{
  "n_kv_head": 4,
  "norm": "rmsnorm",
  "rope_fraction": 1.0,
  "init_std_qkv": 0.0339,
  "init_std_o": 0.0,
  "init_std_up": 0.0339,
  "schedule": "wsd",
  "batch_tokens": 32768,
  "dataset": "wikipedia_en"
}
MLP neurons of a small language model. Each row is named by its layer, matrix (gate and up: input weights; down: output weights) and neuron, and shows model dimensions 32-159. Each number is 500 + 50 x the weight over its row's rms, rounded and kept within 0 to 999. Numbers have three digits each. A neuron's up and down rows have the sign that makes its largest values positive.
After each neuron's rows, "fires on" lists the tokens most often at its 100 highest values on Wikipedia text that the model never trained on.

L6.gate382:471425523497531408487503554531474451494523436536498576461467493492598480497445595504534523427489590442464473539524454534511527465451576409430450573499546510504522453451482514520559510467484490492457519523471526450541519519477509445544415367486421541440503541501449517504500468581627429431488380490441461521484500439548467464489515477611403490522516485520535584566393485490526543495548
L6.up382:523557550437447524601469472494398439472497546494512502491518438432478517538470459547492525543449515527530510448592426493558529490486469569506565511497384556520547560518426501385454545499482500479406434489474543544522539506557616485538569521469450525487331461427467402549554580458576475533521447563493506511479452460522447475493552431481619439500557437483519546529602548516447423503450
L6.down382:502472489499526432559526516406425505502531504592388558422551515528602545530479523478499461513608550537498557518369531478483481526543594458456563465440608512593502483549433510459498552549538444477488525365527425441384510518485495460473446547462513552446531580504481533546493478595457515424436569534454481495525447417494447445468490446414476511532490522463489419492485562473455566497522
fires on: "at", "ar", "fi", "ri", "i"

L6.gate197:480495572449566522537506508447473497503520399439582532584566531443519482444505527490426512452563542456479561468498537510558518404475471495525518423526438460521529507576542501487495480529477447553492489485493586548465555539481550520431558524457610500540475502443449528514581590550571402488515503449544532383589520493560507403479439544592515438441466446475520520383566501559521483625445
L6.up197:507387494482483617493420546478594526486498505512588519546425470489394427522486456545444559463541492546497554482513468587592515472525510516412487387575555462424460499551500436495566548463597422486465541498455474543597554527523550498490554495506579516479468517502500447407563449446518458485551522498465568464484417467582581504400528512481534470489508561512508509465500475501406507416460
L6.down197:571564463481432475525553535449474467461558498520437432444495525435428499570496481538524474521581502541541372462546499515430413515507586480506394531410493520456514465534490551468483491487478551517542583519471519447411512479453537493478531469475489436465484459604513543551453475561451442462575445463538513495498534566433515408526475523460494477532432436534531488469435471534509546497512
fires on: "re", "em", "per", "ex", "af", "un"

L3.gate294:402479487412470586524559610445520499464487446401408469476541507624504505434496508453458467444426412572472476534457546504489417504548460443467546456413538505434526546486468527468464579480530573440543526391448556557428463467479445491454568493538481517523559498586598454372424493495509576576550559519459555466421549564529475487479528497483633577496523573478529539422469524487488510537533
L3.up294:414603523417502534569558580404463533490517507524461423443540535617475458504464549473517465416504423575495497498503535535528444542549514493535473487487519615512460464528462542411437513439503627444458464555476482555455558458520507502437497581424479492364512549534487544384504417548490598553443473470508493542477495532551456525499458559466524525486519521513495518469500479511502552426480
L3.down294:474515529477541528453482507528537459545456524545468490587559547508413478450497468470534475528563515507485498485502500533390538462485506544509455514496457553533417473527515416564421524407529420491486440500382568501453482595447494549540434576477558484559485463454459544536424503547451562574448591475520546485400450509564575485492540503500524494488577494617508462389458477486453435518519
fires on: "s", "e", "Year ", "ate"

L6.gate84:490478437484547467487467546531478534482569565483547526554507542496519407505555418344486519531499486476486527408491511504482522434546486501428460490522517494513589411491449491486470463482526510536586525579419537564449471464473394444546551548482446535499433510550483632423445503514573552468521566435485632410425548536508532452463450571510492508454534481487451503464468481511538431526482
L6.up84:515544471426576486490479462513418419466489499496414547468520533508556453441542515416501442500476627472438539514503547566478546452482489444464440453498579538446533536570488544508490476501466493582572444525513600533399454454550463569521581560446540477478495536599423630473440468566456610446526428457576451515503437503556403436453467580545552527443502467546540533447562479566543444471475
L6.down84:527465529506508441573473516549454461457548461466490513465481434455538537439571495596607489542556541543627486498554476565488514572459511539460488508464474545474539617528511494451385530486524504418528483478534503479454517504443487428505475515459441534539577466568572490400448546537486561564392493431489493450451414413506526492534568532508497512534471469438575435503549567504518522474446
fires on: "ent", "ol", "al", "le", "ul"

L6.gate34:500478489603514471462462507556490548410495560487542419479487569513465531523520514451403573602517460507404485482428512522497595399389557621548482495608522521603541576494508501524504566473547433526540486422483545547521554532542446482454434411541453475591561506498483490486520547512464480517518440547500485465520449499532577471469539490469431489517470450500394515488377461535412522472461
L6.up34:550590473476469515486421551422518424497485561554498437604492605540410577544556510593454588486436455500394561521514445455510494537432490530528521571547502582499490515469407446493494593482499505486529488474517415509514539462488535455524417430477516513486488464484476468591417481571487577504535499482542411484502503532498547542499442505405487616525509465521440498627513622499399508521489
L6.down34:404464547579515446511462550542486412469463471540485454441520492446501511562447470555524472542402532495533470626543544511597503495505512527508559576450620503499560534471433435460439525541389466529473484509566529530509529429531431479498530557559454455512518437449572534365472519505490639454545539450478524605503541477414492507495495436553538522482471486423471572477579584538441471468557
fires on: "od", "k", "eg", "ch", "s", "sk"

L2.gate213:456466417544521501490460584459578557548575542395530565523561565531418497517464533469494492481404528518498519535469472461399508451465415478475514474488534434533526503512552513509483363473493449463394500538494542527460435470436514452629561499447466510477415513595407565452557551536611456517472469502515530478435544450524569450485526496458579510429515471542511488563459460478471544513468
L2.up213:472470473495441434521464510394574481532506517467438491546426413509366405523563597607524511462502503504445518378432413519520487419500457486431486489421475576496511581432553510450490478595447504481541545498465408527528460475553466520473464595502549491574415528486553580506540491537575411508532491534574449480501522441557481580479504521468448490489519499617533448473652501477602502522416
L2.down213:452568537527577570561586567464525549480482503468504507409439477482450474489439612527461511491498530508528582471501425461529436488472460435529592462474576593532504547462452514523543465469368502413591481474464535590572541503496518440426504513499512642560440473531513555408450541545539435501482474530460437450500471521478488473431523538531461532548476583524627532566501543560602612469497
fires on: "u", "is", "ordin", "ig", "port"

L3.gate34:468386472436431422533524508526558535509537498477595453488568627450519585450526452427538480444503554441503478533536546457510591563485478530580517450536468495623498455521493394428498479466554509534390527493427535478498452496552630585543582548448458481450485497517469490572453496516453425492535475468586440545467509616478433440512528432569539529463402540473505471565510505535558469518458
L3.up34:532457487639485511504526512529594594489483458467435525443406521543439530468440612525548461421565458399523481581491546423381502536556454530548572457493499468501522419510550474541528433465514588518541542421492484463485537533609574494459567490511562496542542456412516552423509498480499474513486472463465488532551384512467498553556573511421573551528526473552434567461459551516509432472597
L3.down34:431510366534530649531520485441506477449397506481527456549456518386423570477498449604532499450560474480540581511520484548518513603421526568584492518494439529416456568502483440559414485436395414416549595528522518509522561448435511544521470592499510493549539568448464443511514449454538497568435552474472475363548529472459564493560476456477525598506460519528591451519478539534484496608436
fires on: "h", "ak", "y", "k", "r"

L2.gate287:583436529533424455431471578519502442553478473469442420447606504473480506532523467427496457554433510453399440486505451502467550489482497523449475435513519593516473474607435523543556410508518448562607473445449531434484523490517469587490485575543541496485553526498518508523386448579579567458583518499475459435629421457497428498396505536532528562533501507450485460487515602475516508543522
L2.up287:518639420555410432415472490409533540540492459532565586502398502486390463508525440476453503549493428415483561520397532512435521501508492583506599527513519470473471586563434545538456504430555562507499518506630512493447509534488478451585489542535522452507413488622520470473529431383439512530486510455512519429537524540525605582457435430417451479492553468588489492565490491413443567495455
L2.down287:393483429565473473510489431581503449555482489457445498544515446480508462556524487514489533515451539606455488465496521513476451460475536508444452574443563627511532546593508547597463468460492479450604494540512510508498502509478466515563456535553543546445522428564578536408552452524532460512504505558492516551497534520463433485469515530455456437522516558460456445514508525474516514482590
fires on: "it", "x", "ent", "an ", "\n\n", "eb"

L2.gate236:508483488438451446397484529470598464513514531446465473574474415578504482470540516488496563462438475585489519486520477472407428549498513513463483439572515517474561541556511534595565488565452531544545425451469551523488479557448470475443447583395481612551521560464578431551483536516504498519614655477467525563449534519509539618454513489528475458542564530450475569431571514397475451431484
L2.up236:536575498463577516471462557458486559544470394533414477447476539495586548428532448455487481439542551511421485462462430467431485541549543590483435557417531501545481541491478561466502469551536547540529475451473458555445516462486523426516530399541476564492596491575455529464416538504534459483487520506385505526542508558566520560495524523410539537486569455499494459468451426525480538560529
L2.down236:494538466498534519522478404399449517437503483474579403379450517532576459545531519498468448515503493557528512536508539432455426568529498564558453546547470529470489485584541428512501572572472564533478452424482498488444425530503497478483492459472601501554583481433504473492470473425419478430446486502451378518468368547430498545492578460604459518548565528497536482530527436545595509572460
fires on: "ell", "Indi", "adi", "ul", "et"

L6.gate135:471521502534555443481589533440563500484499572491451493421436522545464516446513496514526503468364487519511510560428523547540497508498615553462444585543512586484447528497539568501497496516589447443513560368509521457458419482572526496511532490507442455526543535516491490480440462496555496530501413583458568435500527385472558424451528523496488538551489395503416505430425498495511409512447
L6.up135:482482516529413520504493422439496440474447536482490558500544614470550575401505509475501562544481566426466461502487446461548494436385501486592514500435553474461575440538495436538417574490499541525519498568417511434384429543520529436588542492501553507555562494428507475455540547522555473447430507512575470449498501545545499545539522410486596567438472493536429386509518450396488501591438
L6.down135:489497580559501502546588560486553482517533576502431459451442442503398448491518473530564497555581532469540534502533487459529516570497514557479513606537495574489516571561573512492434547450606609515529560496573521435471461474554483518483503421558483464528487468462442515530461494494551547517446505571440555398501459446476520442613456509499537446492567483449474481467417531524432508595533
fires on: "t", "s"

L2.gate297:503488369537558526544483512506530514587514497575427491530444546473460497491491440396552626543458572513563549458506458462499522529558369426482443494521549522509535438493452447507566504474474513577516504463475602468525495471449545534549547518554550475468524439573477365561470536398507388458444372498529525513433497511511438473476477462521521528516480513499474580485455508519481440530478
L2.up297:523570434490489517516521531511504512517433422500514425507473479487428555507479478576467487516492619555482495403452462479453477541525462531371524541543496526526506432483460478589495507478457516522564587474452433503574506534445503498615509510518419461446455539444519382476519568521578445551481513531551476512563556532458505400543515448371408439538532394470506635510423488564525552548506
L2.down297:447488466600532488585422477510506406543481523521516482422426555487518518541496492435513450452518534528464559575506539463498448460556562484498539553441499465516445438533498472432469488462481511520492536550549576447556485486568520563520403447436410510521503520547623508549475500464563460545509479433575503509481529473536531580480484510583478498544475482458498531523556504497431489562530
fires on: "ar", "ed ", "ot", "took ", "ake ", "ent "

L3.gate112:531470518505454548584448528464564528504417432426497501542482564521466521474555467438483556461465443486599485507588511514502479478507475396511544518576514492546508456534437528407452522535477515514533496525480521544439385583494436559542528586483570527364440498554533475477420546504556491437543501462500531504512425516442476531549463452419583505514514566526476553564513615548443615444412
L3.up112:590442577572423451567509499535510522437559489554551596583481433500456429581389433489424424579525463508461484455493512495521517553430471530533561543513535527629489459488468563539526572537481411433501562505587586457444454488484409438487552532490442444512498493468474395493426546446505512475576489535407593468495483544555498541491558579511531570626516394504442498538466476443567456515414
L3.down112:456533530525537490526466479436532467533543433529540593546487518642468502439502494490542526541440457551414486473533539521437508438467603437496525503540457483549565501522435433426503494505575471484493475470529481524471480456525498486558580470323557452520476491469598549444460536459575439387517519569512525554523451529426479500565583490496510523511515485539494528537461520428574495430486
fires on: "it", "o", "us", "u", "es", "ip"

L2.gate376:570394548565520493468400490593503517603443555574439555522466536481537523534575527478553563494488509491505457502415561562478535497475455505498437429516481450536513524516500472499559475544553413560496545498536444507485489482408461453406520476509501477498505494480571494532545506423468547446502379567532524578426462511543506396438534542519621550480499458427490518457577551567524543486528
L2.up376:482550437542471475517484454483480557545505424436479479502481494521623618423449500464532536472493507428497497451473449530486470516498462510477447468530466463521551455472490506486578481437450507530444439408406566518437465497527578530471593446516510620476440538432514535452515496458461429399549477402489409584504546514532452419559515442466449436534498565535494493507439493472456580599492
L2.down376:467447581559465443406477487577483537510520479446468485444572501509485512529480494439488462530414493468491535482528484508407577533532515533492457525539510464548427546418469510506503424444525494474525482521515526522508496503530565554580515458483554537487482507460473496465507508583482466553504589618592557456446517470420509431562525404534472455405447473507531455590471564438502462467513
fires on: "op", "Arm", "air", "Op", "os", "ip"

L6.gate182:536465618416500495430568586489465510563558478440483461494502575498447516513485429443489445562481510509519491537489492544514575458462528486453545511550491450515527456500454528532489556470481558596463559405566504530498533405572470434551363514376401496503500488603589496514596614477563520565579504604550526480477369484489568423527465546467561440562474472515468502481455495433479549542530
L6.up182:479532433436391509436480552544514532438407453443478521544438542553493504509472470487527528489528613603479482555492422506464575509558524467506518432443494539516460583443492576574511555600479503516477500404504521456494469460612359493461500493468452468545386503563562517548577570484534498545508504476607455527559421457464587464511494494546515476495564442517557469433465527528473466454418
L6.down182:415568444532425550604530472528456439515419471407507465570504475506482516505432511548563487458623555516518505478564566484547492537583451482581438483488530516507493529451531482477521498466467531538451533472421570492543452440579493509501497459496542498515516563453436564523506460512506486525564508473444389501502444512473587519541510571553491538511551542481506482454550416538496577492413
fires on: "f", "c", "ne", "the"

L6.gate216:397468506461452539536451510498550422552456422514609447626584589404491535481441444531585607481470581492477569557491480470529602486415521540518569430471590538448420485529444402405513473544563497506462488574437496607414571539511477548547516554524490483400381435472455520505459481496454469460491482568489501563563464487505581485494545548541591536527475450448542502505517552519576539574461
L6.up216:503511562452524509404428518409523472482554626504518494613446510420490506472581522565459443572473445559466522531563459501543538586489421542454561515470455493437472527431570498484581402497475510559497445484463545445478567598527527481531609528496458499473516419523530542408546553523458543481543516631492456480527516578576484495469548573497578502548543502432548498509452528526470419545499
L6.down216:551492486480592505570528579495544466488495499409538512476480569366404505487453541566439457569514472470515433494552565446490517509466573498484513537425526493448573403468546568365481561466502497527497420479457586492452555562498537500582466503382572496408448486518493552499519501465445499472535501509552452419489390500480466414465470552538461499541528498485519465543471482562510586572518
fires on: "un", "re", "ian", "di", "ret"

L3.gate75:475535455503462474493506467496530521405470544513556458496433608507429585497581582520564562532480524442382598600548460538543500566486374465563526524520496420485552527516559431466550535461458417468478533415429459440519446455486403606513548536465533575566453485524512513549487546462442510441469498463589545535476491427462478539539504533488433457531501506498432548484460529491537580453543
L3.up75:558496512530495446469439547503441495499529484595505516453481553450394535517514555462570569511425575518561513556505531461493532568418471521557531486522542420528568591535516521486485531493406504518425485468470466456490512530576518532602515497440635477472528513447486468530516532440406469428525396595457495561578483519391373530518398514548449476530489523457424457445459550513575573462516
L3.down75:500527547578427471546490418451507586493535536560510601484459494469504518571581458458503442494546575504545528474572511560494528505540417573580453545549499596407553469450466416540475532552523486434466485423516462465622504497441433550506592444513486533473490474498486507469467546514606498557504583460509536442490519516534545572481489508531467540463490490603485517371592438576594452529596
fires on: "ad", "ar", "th", "al"

L6.gate173:505609547460451443445557461425523547524493578492473531455482546528464620457531498559575511527472527509410532450522482488528512542439473518533538509495510606520453465578541599509463416508528459444517468549529485614512485527475526401657432502433504478489548495432433530411445479576610421616545444480545514454479574553485467431425582538520517482572458555515437468526544532437489477509442
L6.up173:494501393504546521561505495512483612439532573471430454470481465512501410498612426519469464515531499443471527381598543578593613416533541516612523507513457545513445463585499472552595473392448507465543512533536554463536347511527504561490482463479501469624556520477438492559499442583540539516610481487429497469480536469534545524546475430563494460341475495576529505495425436478495500560510
L6.down173:498555563511496457464524486529517449521540472532575477528470515538522566563420486513525488488486490520527484575476484546490506553526512583432495535455512513574497494495446510495472426524502552473514561442549495504582513543538399470445548483589469490498486445405567520488486546518435468610409489630603561547432426498531471584481578530400511488522498482461482545467485551533577518556515
fires on: "z", "k", "be", "open", "n", "t"

L6.gate217:474561539411463549553448588521447486539501411484474589525491539452503583475532541407436471568411554507461442516446481449560510505464517501518569484509467530467520506535486477443548499420485554493428544388469569458378478376532489524529427554426429442456505488570486542514466417590538506516479492554578480552447534587485452437493518616543500507502490445523480480520461567500557469519451
L6.up217:563499488497501550513535553510441426327542444518519572479587485482518501481510449436485416531486451519449515553543537502473504507447592567477460485541475490438461503582439435467463512440349565537498574527522523437426552498476528492462489533396485459469542538530506478560449442484546494498447454462554475559515487531517512411459422536427405516533531595581450564441535532481528493464584
L6.down217:531518481531570484433369488509446411447607529604570453518556563383455371569504512438479405498492463464485502513389532527487461549557488498483434537525477491388536493543455447482459629541509516524478483482454518531515598444458484514517458455510506453437479456474476512480498556539535442559492463541475529490459438475492432391505631466458507561494530528558576592519546527548591451461488
fires on: "le", " ", "wi", "sh", "o", "ri"

L6.gate335:523482493453500534490438504467537506510521558546392499503542606523491480453526412495571395488387483523462506542460431532508572444425418495545549631533480510497596488559461369481481515406457548471417503413538475558449412526530497528474499508443506453500462380514435485471439556533484391463465522497473477501476527557421403528362429543469557455480416487467410462408453495406571571497466
L6.up335:526540549341487607549500547541565508484457476522506489515477466552500513485349473464516484464465482564478511515543518532472528525527543515586450597480515455528518533518448566480479571386462532558511537409474500473520549596512530427612485483509516525494519464605404556545456468520507509478450457431473512515495520597524614516464512461361539517478404560553452507495379455522532515501537
L6.down335:466474558540516457494500504558564385602500540537425493475445564524485457451464572468415403597452554569544522599539527557595420464526531576490376504429512546479479558449520501466376584510539472502492499460471485456460484564605525514540513507581541595567498483451539500509374538446526430537493489473537498481471488483552518508527464412571522560508642523469488488496484471595502492570526
fires on: "s"

L3.gate277:496478389461455544441550567552513505457475492437489498492539505581533465464511533499468600530400478405436526501452492605561473527437405527486546414570488467443484536467434490533446559476519522632518551446504555516452530487548471565547452448479520458585510437467611472540513612561566546530502445461470604440458532544474518402471575514492485537553477573561490649446432492633521487430457
L3.up277:479534439461354471519501521572546444542497445439417447552499445488482497528455458453573566465495538428528497349441494438466435488552441516489485417454508492480638550593476539413495548526524545490528523432475420554503509397549525466501512560631554516483540469580536518604528471501515351459578485496525491497520523529432513430501472431529512529580466467522490530515447550458512459544503
L3.down277:507533482429467498587424429536490424515528462558415561510504497535537574537510485511504532434539485440487549544603516491511428559583450378539481449490515478458414497457526452415488472539561531546479583514483559428330501432552502453508514503465432486434557453574554452552533530406489387477475466454474527537480497478552599482547544503524425558515440444557527498445447449468520596489535
fires on: "would ", "ac", "il", "ud", "ob", "could "

L2.gate342:489470557410509522443557584562507487573558456483471504583546470543455528478511526437615447484437542471530492445479609506511531484396522583499512453476502460540460514554517565540433573570452515447543541502399575469448488536487445375584487549471474465544519600558497448528467480521550529506499524492504486406434390478533448505488544490547540511518513499464498536491529593569433440441515
L2.up342:460614476477525483509533522479558471552519467386518487499437482527532492422431508439479506492434485446586507556541499446551520514512521506402539479574510527482576481484450560529557443545447576489558578471470517479504456593532422501505539508488620447515537501503543522394425513503643486497594448496509522531503556491488534543533544399499472551608526418483498611495453507427438523466464
L2.down342:484486531578478516525432396531598569528486456489588560577417544488520522543459485518491543570473440535601465484500513516512583448528623437598533440482575539592438509506485568481513386559519466558532557485539493458546466521554452493531539518493607397531435511379521518503480565598468538535478489504460468534574570476551468456498639544501534492497497412518476505547484483418488482417496
fires on: "in", "us", "k", "u"

L2.gate254:505427525368460504502536583548499433520584473366457486454502514470574551422453457453546374477482525509555473466478541534570409479421518471473494437455446471423521599534557548558530450523542489519540489428509534561551408512444586545481469485513557549442539518529431425435519461463506487492543413505542531507430476467495437501433608521638514463486526600433565484502528455382453474480487
L2.up254:526546496456477447482533436516462497528453449411402473379520399498538471426476439476461542523441498569543471470508537555519535551519411474573535505488478430523314639507526475465517562444520565498474598419489433533481457497522502523516528488534560514521451443528509500518524519520481452541548475502539454528537526551573365579487540470536509372561549474430457543666500432491486587518507
L2.down254:515463465482467473487509378583467545476566466489419440519450416477419402574440571495520433576569506510524547459520534520453621511532454547546513534495599464486527522545539570549447560524440435455455484531541465436498588476488453594394502535529490498514508384501488490521557565485510492509410509430614449560586465471464467474512448423576532475469492565445446486539500541570549541539471
fires on: "it", "el", "an ", "ound", "orn"

L3.gate434:475445473453464560482471582513517498501431503489316516510488553494489557514540454511457474444438579518490497504497587494534462460510498525472482427548507432472447450494413481498540353513522542553471509538470555515486526538505525493495498507510470573427605540459535488456368543487529448542572349596495501447479525581445506476467504493466549376518464538432510602523485485387572460481494
L3.up434:479474446455468544531500453579474522518412506469383594501531482453530582463509453506423427415621635506508526479552625435478368524578528534520454543496534505567528391482466471452494428585514496488471517520476461463536581576515517422436511505533511559515577560475468428486369498492546484515471456478568462492555624550402421524538464407497496437462425504443512527458518431526452504468534
L3.down434:475501526477455447619452436482467477476580469487501468486490564510554556547524456480492535545489485555533505439500508422486521472561487465501500449462528483494505381450456522538505466628423468433489577524463484530594521507504496536516518571498521546450569551458432547481452450561424446534559546543528471415468558387436548511574451487475520423478426469525586504579486431524458420565432
fires on: "en", "er", "Au", "et"

L2.gate418:631638507438454547512454544463547504536528476459512534478491545565555516501434587469497463517535477477530449508516532492470391514352489482460485511497484481529457412434458536520565537422557578545480483442507583513490512509478493496447407529534470443330526454479434416458477542575504497385512550490505527536495549590524419329522479477460553439451488497416491444450474493540498518451504
L2.up418:511519527459536525514387585529541558586483443506447482439414513557508538544426582487471404510514567524502474419489473495533392451470542471474507473447470527512508499553548561609483512513520574512505539476513539523408505486530395434519498524507473464451540491497514445485510505614460493455510451483577506463562543447517542401519531453465548566565485497374475483464434468454469457519490
L2.down418:497501462570532496437408526521470525464492434578518452590517482520512490532518585494583376536498484535494502545505540541407501397608531427461422545548463349489501438416529469504501549600487435553531456515489450514480444464498426524527513528490498500558528600420588559539448481473493475454489552529509499428551534572474540508467461503433410435501561550566504531513517475542574535517510
fires on: "y", "called ", "of ", "ater"

L2.gate80:496511496497521491559494469535483421401525496471478427498545464508504518479493423446505476405557494434432545455425521533535522510469539451396538455419471534468432501471522519447492525459547424458540496480455477553465467547523502432515578545501431521424426496491543531413459512492484476438527467535423570501445513502591536502521443568409544482502603537355502554416430614497440572517485
L2.up80:558415437601518536501457498534454539606487586441554476474469386574499509514556558503474505480516467408539587543438485455494466474554491446518462392505457519421490523491545518430461611471502479443606560460460479472489502447552418527569536485577419604575536462521642515484499585482476515466532534524465474488466609452541515461510500456441449506590531489405525619445529550414582536519562
L2.down80:501556568499560452513465507501539396474475423392439507496488479516622550525463519481467457476507447347391490528488451518529532486450394428518500497500569470542438472484561573505473507536450436411476452454539483455436454409543460509502524577479527504567527566465481529458478450560540528445447524525473471633496471407495537550531510541431417563471501533539438479543539498516482499493425
fires on: "pre", "al", "by", "ity", "ac", "fer"

L6.gate308:491442523558472438502526490392512564472520492521485560502522508513540534485561540526539537522529521513478408493470522526564477490519463576537548587570438439572543574498439480545535446511536561511469444392499475483501439519416489578423580429490476441509507369506591531462504562575503523567507472485508526499496567516523507550494444524506524417441466412499407550580577511455455613522450
L6.up308:533426621553554465446447589470517440486524512549524545521519527421457421572538518475443526473488421421509524491478469540567455417438539550552532523473479458553452490420512445516468418470527437520573496486457537456549413468457460565496509428476477549493488522496508452463462656530564434542470493575484456412587466490516450492424415543490444478519398579474580457556561548525597576472565
L6.down308:614509474504486477435478535446434413493575503510453528545510459577467462503533407465512492468502504491590458491478442471415508515504465491540464511551549567455626485589491490491492507447476545480426475509537493524544600492494462436503464634522386466615495373474592605541433528545578466588474584531504511455557479511429484546445485434487447477530535435599589582493530515566498523515500
fires on: "ad", "ar", "es", "app", "as", "S"

L2.gate318:398497572491535503530534564453553457436521519519590413476532529456496499399474528427534509506490480450536558509471370511593465488467508558433563424495532460501567537483511496417472465536572507494533498471425477471492490431416468557560532514544485571573387457465517532486532570506565470452471510539490519411575572515511492442510380493475578511476465476427580613452509580567465433504403
L2.up318:419435423533387401529538457510455443434442504498543451517486426515446554553544539454512534476456520540425512570436456446572451446511514538459507565436567482445564609566457429429527555595521390508454492533486481559548515454582470477537547498543438532510415490480504505485527512415539494460519570481462522611569535438481539534613506459439519588498506480426546521454501562419496496542448
L2.down318:503506480535524492502428542496385525465473529533433547506492461520458515508533524496586457485534518570517426473451407498475414429566455512475533505462480431541546518447550406455377446545620412460550532485343498453487592546545616523509480516552458476541453499480519430581482594529585516528451530442502501468531498487528518487570597371408534571494492474540494538505502539495531541468500
fires on: "af", "sel", "ib", "ati", "Lab", "ab"

L6.gate114:447447518484520488490513517509495419522431474470404502560565456473529577482450464400467411529478546471439462441462508483528482469568519567500498477444473468539540527523549522521479529541481593522484471470528512509451418374539462531498502559494453509505476465594443507514357642591506493475527508455593439536449471497565513443416378499460582507443400461514485621509526528389505509539492
L6.up114:459474536529540520504492501517491496511456546500444568548523403512594540498484496464544448560465452505433449520518428496523522412530604538491527496447494478557570492491554498473471525579438652473416537492501437458500421348580547517529471527486373492530515436602490507564473623524474520461459571393553525563477437474501521485481410468512587498521400507448464630516502519455455509526515
L6.down114:563496428515510497451452460452516462525499545557553478463525583522446447498510530550473575468504460543499486619530549519444499540416460470464512461578541522475544479539415443508626523408557372498512449522462473568532591571413522460481494463503579454498425571480512538494492396446514409479475494462488518456590509556532444502469634500515465563524590542513495432441542507633528479499532
fires on: " ", "af", "Con", "sh", "their ", "Coun"

L6.gate316:548442564522475488540474526467513448598486468451470504397532589456473497533484553545493496463545461394545492521472433429474590560422491519505548507541549549552499512505470455481527390595470458552427528431412600498517490532505498484501513521488555418617553568453456467556459378517533523438584405509468460499531359499402459475535548554473524500533499458481425513521544550555563513457524
L6.up316:493400423591484492388434541458545475458518410563583469510508553485491499482403492538567590499553515512536452430421443564475506498438575538411498511449436438576443506404497481535490501456580475476442482445441417465623550499458504498464549427464499496491456442512475478513540501447448594486468398577440505444493569489474533523446493517435548474439478461428473515557530507547505522506528
L6.down316:407471466513477532535563464498455435513538490489553498440436502508464530510496528625551465529471523499520445382449594441554495499544558549498464531510486469461569595524455521483397437452541502479546472470561612420415487533474500522522458525556419518534543536475544495501500483435421540531452521478493547396544560440489479471423517507561460529369464537569541488531530481516461566571544
fires on: "k", "ik", "ak", "m"

L3.gate330:499438488563453487468576534582479511528485484539562463471510541538520495537548507545520610407467590469499558514482416434464440504413520498436577451484473493546621559529493397377486471503642535489445538433440487508467498425444567491483533442503545493451476436459550608529507603458551506419518504517493544565510485564425525506444523505501586530542537526488495541541479548578493576490492
L3.up330:461500537549450560544603492564391485452544546552490472483679451594450411559537503539509526435444564510527549558499477466561446521455523406482548521430551549577558541462548457531435607565548538472571508455494467555495520459463472527470450397470510481498551494410482546528523519472543561460466541447482448471519448492452522579522539479463538513599524456517431446576595526510451588454483
L3.down330:581553503472464476570443527501474439515542675491526488534531539451467480510420480483466457583552463568567477541410439541549527496560518414559551460498467467567485533508540486476445491570546486408560431403495516447604511505553486468554512613486439487508574447427565505491457465434522423578467437529517472524523540557535526504537509485514526581473490480512493470448491484495494606522488
fires on: "ab", "ip", "oc"

L2.gate108:478478460472462327549465577548552436449460525547441550572458532464483412398568534538512501492450626584441476547509431495466493574525445486511496557474556485505568432524449434518488539463503507538444450507532504482481516493500538482483398503503462569550501397484515462457532492451488445513535520564587551498508533641459492533487498531569576498496553531375524492563461585463610486484462
L2.up108:554553617448502504542417567445519486506493421510464533450406504473619478449462469467519468468522536541491496683568515435515547499423541468507479596412551532530516503484535543468523544491465498456542494474498509464517458537469528453558530495460570456521516491567479563569491490539578415560451468490509540499495460570489538528587492522507530525616560428458464533512472404596485504535520
L2.down108:413481489368524552495468440466466560465500611455501531536399494512458456506491496499511530502461562513505441577593537510522473389600557549478473598482496549454553523543507581472607478504486420581567549480545498516503488514438444493567468471422542511491487520496569544556435571524508548499490561511545543438490676517504544517491502537549458464395540588478483558371499482464539493569566
fires on: "di", "er", "adi", "ul"

L2.gate408:478507482480583473516435506476581457612416525500466503598494437448386511500484516528501523557462573477478486468462464459556517575464483449413539501507512469518505440484434524595480411560494482546504577452414477437558434542420526540453448507571394481466591534451550521456499598493494494493526490531457444413562470501426434600497636459485566553622498414478555539376550482496622518497497
L2.up408:391431457486522495445497509575454501548480581475375542477500519545490405486575483451508484488541469519560512540428440470466474552520434422446435488481531468505501482508415450562468460547447558460473547516454516568492466537474539514557464482517488566499560486424531510362473599489531557455488542474532581440532520532415464596501541468486535578496524501488525550430502497454550477433425
L2.down408:560551489545443458526496441466475508499449549491448557403452466540541560494501543506489502532592441513513543482437493485552442534579507419451517526455582545495458486527527432475481553433520509576460589443500424519452588445506539559546480458567469533420484542454510541552497419520569505475472469438498490481512533507498471584584508484452430500547428569557539489445467461483497457447430
fires on: "Ser", "er", "sel", "ol", "et"